Weights of a small transformer language model.
Architecture: RMSNorm before each block, no biases in attention or MLP, untied embeddings, normalized queries and keys, capped logits.
MLP neurons of a small language model. Each row is named by its layer, matrix (up: input weights; down: output weights) and neuron, and shows model dimensions 0-255. Each number is 500 + 40 x the weight over its row's rms, rounded and kept within 0 to 999. Numbers have three digits each.
After each neuron's rows, "fires in" lists the words (lower case) most often at its 100 highest values on Wikipedia text that the model never trained on.

L3.up36:451474496537520553482485565516536575420505502446550515483515498489583475532407494538430487432517526511534569468419525429574462427470483578480514530548563449509465437469550469444513579576564493464502493464442539419517482490543548528508469561481509524529515465460487503484440519445548492472497522508446522505496576510468514558503519541471539513491507545499509533506609484578451532465512480575503481548506509548429529460507508532505515500492541520512467483551455467556473498462521494472425525522509508505535524494541555476466494550503529521487465495549473516526510478452433548450505564490480465524462553535475499532555507530447432540441540531458449555511421431518455503481519566560496436453532508425471464478542465569488495542447498518524552482445422468452516449458491507
L3.down36:460523508447543513510566538608429491458495515437481491506505507501466462489484428505542525439485469527492548555543472442400443489494466480499483539498522482497462494468546416503438560470584479481465560557500469476580533542551431520535419527479512500519545541484494496392532533507454469472473484386480462517517517496493490547504531451521475541529484481460536529514484513512542490478496596498452540525513506549544494459511473469495479550531466493587399495515466540539564463460492566515511490550536461555433449530530550521482552495532507510537565456534425389468521480484526516493527533484500493492495495505515470471499542527506513538472500424466587544495501476511553538424547467547550496439524511453476519598547464505443511479496593451501546442436469481518522482514473472
fires in: "series", "number", "album", "species", "film", "were"

L2.up111:502536500529487498501562496502442527537523559445519499556508501524492441567539367425486461462473528530501510518527463450518570503530463469467500501478475496490501521492523565545507513466523412568522530471497502479494546513488500501508546493499593530527574505447502488479516498464508450497527529500536481452520555412493464547546478529492539591479500562492614473483484447550588510429541559463520425584514476534532460502473475527539489539475491478560442518461520403512484421467523514443432482479491474529604540435500503487486428486417547456545537522513497468498540411480469472449505522503463492553456499523504481585497496509453542558566563538533504434515445522567455505518436558499531455513492514456489495466518459518469578458499543503498533477531486474486505431450541481
L2.down111:481472524555501502466485434495468492566501556491490454528524466531615474495516471439536548479514497470554564480497489472501532449561549523519505544493522404478476458510499466595505555468484471541530492548428558467464486534528479581505496571404535477453492517477468473442542499514485540449535432514539492480538527507469495517471458479497481512517533537593544534479485591495561437502534468583466523495374526401448590443534463476539505508454487515476464535505514478513542512470458466531487531416519511510441568573508492542478466497531514545524516454468449539410511491495514534548539548492531503516510509453553487542579521544477555451494556491499552510517467489402511548558562457454523501514568493492476461464488490545531587475556471436483474531522503495509549508498524480
fires in: "such", "county", "known", "countries", "including", "reportedly"

L2.up302:598588547501444515480476445588450523502511553474494495476496504452581475476590443477479455515469490525470502555447551508511526491509425498477464506476487577479507473514586499501511456571493515473559493449560488527575530495580441526539565486512532484481557440487527536620505505550461502533470476480411471456522532583539565506555498494462462479547439451469458577552526475506474506527514475537478471443500514436453482407514493418530497468531522510490482479498403536489477471521490471463459494468459514507499509517569487499527495463532415494524536536461499499473439477539514507435520504530526488468501479495514551534529460482485525548455387544499497509497604530504541486519516474444595502529511436482542476485479563470461469475506519475515506466519507460417520407509467480
L2.down302:556486474503517547498521421464556523475454629575473572470456494523454555463464515442572585521558569510468502487487455433434506412477497479507486487545522465516517522510513569555549449532523470529507455513476527513522420512427536526482509554494538425538499514516500476520532492507528464444509538494502542474607550519505452534514566553477422504524504537521476472512551490489496486499443523507519449393432533479497396555513481469521489518506468488527495602512544463509512446480539575518609460514507520558454474507518520518467541534515616493499519476538437425464451516493515478540560481497537472485501510498506475477471491472495489550450507509515497531524511511478547462510590529512564567477422416492444485510513489502466508477473554493424524453464455505505501501481516444
fires in: "it", "present", "performed", "presented"

L2.up404:618495478458495562495482557577495471544462486500473475509540538498483463401546541451501536552499560500569473536511461493461444513508465483470553535565528515496514485495477536566443468510547474550497531457567543453473509441519545477473471501478513519501544498509564503496531476489521465522527480541465506477481539553481500508576452451452572481488486487497513486502506490538457487490543504454501490532507475445475518554529413488514490487524539555417536598534549619500556475484470522518474525489456474500538526489533409572517449488464477414449434510474458551540527480426512513468517548526505495516509469476587489502430399515503551638483490525462546475498513531477397467507473507478440572458410482488516514442519485555548576427463515516494469482523525489495445486482512499
L2.down404:469450542508545506547500457471441433468506556507476540468580465525497494466524535447513563500510457514519486523511531571556513451448445447434434481525569527478483448521413455492473431478548500507500454463432458476494527523483582466486544395520479484489427459532468507582503450495451509438497516543494561531519451433512490514379490492456473480454534474492468451448503472515484519482501442507488488473472538413463515535503502528571495451520542541458518498552557489454533489464492520545492501521461475466537508483539494575464521598523472451467518540550505465559527422499481515553460630420496532503498491519475492497433471457543472467468526520474480491501476598448427461480502507472532566489466493502487498521464567552535482481558486450520458446530523485526552517593509458
fires in: "he", "she", "started", "down", "runner", "download"

L2.up769:562450502471466524493487514521568444461494446467426437542483481566534470514477444498500472469511520526504393587515465491481545458539469463468557479535435568473490528516480489464472561502449512475470573552483517439512431518551497475555508552513523514492536563470489487585449466478524479424491474502479501485441493495522490480548552453461531477430476466522476557473512463531522498491518502587444543482493497430446524524477506466471516438489543482508540527477460524615440476633519537539422446508541515501474505496543579528559515468494497513481463489515537474559477430461501485508547521447442391513457449557490468465501492509485524452520468525528442562445442542540467496489557527534546546468537495468534480483440556504514489470466507459516488446499537500421494476608504440
L2.down769:501495477569547474515523442446451530554466406511545512600504566558494487452513497506537428501555451518553529476521553473521489514529556508485426566462545436527475436509479518477526489548519475437500482489465462489520569496460425467493531508466427463463527536489467532533417458518493475478562509544518438491502537550461534473572514449457521466486434516445469532520496532540435548504370468540483438520597488496524488499496443461538519524538441494464507547510477501534461515513495512432503510424477481516537532454523426474496525511497481545493485486471504548555442542467444503429452469494495507512565512574510450452437491512549461443487544543533446440503503552497500491505465530483496476513605473498421520521494506544527465444515484475533498456500508492385551456433424525
fires in: "he", "hectares", "height"

L4.up685:513517538459544453499559497513437462513531555491505457492475464524488531487500470545491476495546515461495474483484507505556479488547454522468465520526473488421489488460493487551445488473500424496502473511488486547415437433417456496508422535446540519444493513439549580520495410532499428501482494482534558518473594463538488483531438524457474503440467494458469478525498543463433520570543563515504531505493452523535454456494521464582499566471537516451527485434488456494468478446459413514509507546466492469542500423552507520509402571427536508526514478547535503509500485530486514403421458501558551489501533576464519480490464525537500556461583469545497491526516540457461558464427537478553429401478591570476463500446508527509460506471550454554539496461462493466504449462482500
L4.down685:504412466554538461502502499473505532530476540477493491473511537472511520465512532438627535510482441379480522499472450416508427401505549502477515548437467564534510521445472465420469515507494475495511500484506478484463529541555432514586430551475469458479414484588498574481492547502563569550510523447413555502483531508488536443451482526544496443488504429559491468474537536524503496430460444482529511530567527502515576480554486485486558510472506491494528517537504488572475512495463485414490506537459514554450484477461525437511483495546509477535496494444472502515450546497464533463470474539547445524542499481484470505482450451487522554525413488486530532537507527507496466512489516548495480514546488584485508441553482458477539502558465482525414446546465506534487591554568443
fires in: "by", "including", "following", "several", "included", "been"

L2.up764:508562499516517529575540484537497493500411425463555534511527508598491532500492523524511503501488509575499423538527499524495522482522522483484524486450456426541477443509498568458517515530553490460490483511491504440486471517578555553516493469533431469525490527540477444551478527530565417469511481575520560471488578442499455450511530542442500556488523520538513532493542560521517430496522519535521531523475493490535539466495524520498497564488521586474536550547486543459383513467525448492495430439481542418497467458528476457432391454529472506485581520507504491505458493519425475483482458549512522539521516506507441494448541567485542531487482487528568561388474496476479597469525467521453506441436475512537516476573547516510550519466577524583503427497521532494499455515532534
L2.down764:439497452506515508418536524461492530545549493470561544560525535562446442612501588516533496505475499506482521494478531517401541472490484449498581501423472535525534476494441510549503480444515487468482526484435484486464448492498533523399488523512504464431513579491503440501559450554526539540516553541468463488520415449521497459489510506559535583478573460485500538552501543510488477513575503512539445517456518464544595527403483488505512506546501503489498551562445486535472499495561436502544475527488514489398511468559449514581528511620488495467513541490465484463530518549457500501542510502500449486482539497456490495498514519447498547442535477526553484528486506502540490552495552485529464500494457462611392495433524510457533448531464494489485503507427482466434510526533512
fires in: "100", "50", "40", "olympic", "championships"

L3.up323:562417538493547535415528504496443517467467489514462458533461499466516557504513459564464503542498513518472514512512499465427553532503472545501498529500516480499511485549499543484490499470535509432441507462519594513449551469447515551483555533527496575541496499538508556520505550544467522485484609523488448444528532537488470521454505471472460504492465448562492461503468450496485477494502489495492588469499514531500477453542486479479548495520486504459484544463494525506499463504517486481495421539497479418453620498517556454505491500496453519406511477523504526500474483541568594542466477564533505487477356547488527544565505565467575489495528467488553453553522445530477559497496499592582517445460520513557502487523477461440549520550527546548519454416629508446578510471482483
L3.down323:508557523486478502524500491550573530465454549534503522555528530436473543568548465515512499465530521505507445551553468558438568518500518491508526516500489466464539498521525506506524502520447538536528489517589598519486506474553502509503437560495498457546478562428497545503527521437458558555474498468458494444479578460495558541491515452479554505499561567483509538503506550495536511465421488525524562530435558509520495585480573458539502517544615520469488539552477441542493538470422487521446580523518521513546520421479489528515517541570460484495418565485466455468523522507473462457554438447539548572476462471513516521477483512539489530524530459548518513512548494512427469487519581528477451423483541570511498508558589429514490470485501519477456543548517485481453537611503460
fires in: "summer", "cup", "half", "secretary", "academy", "assembly"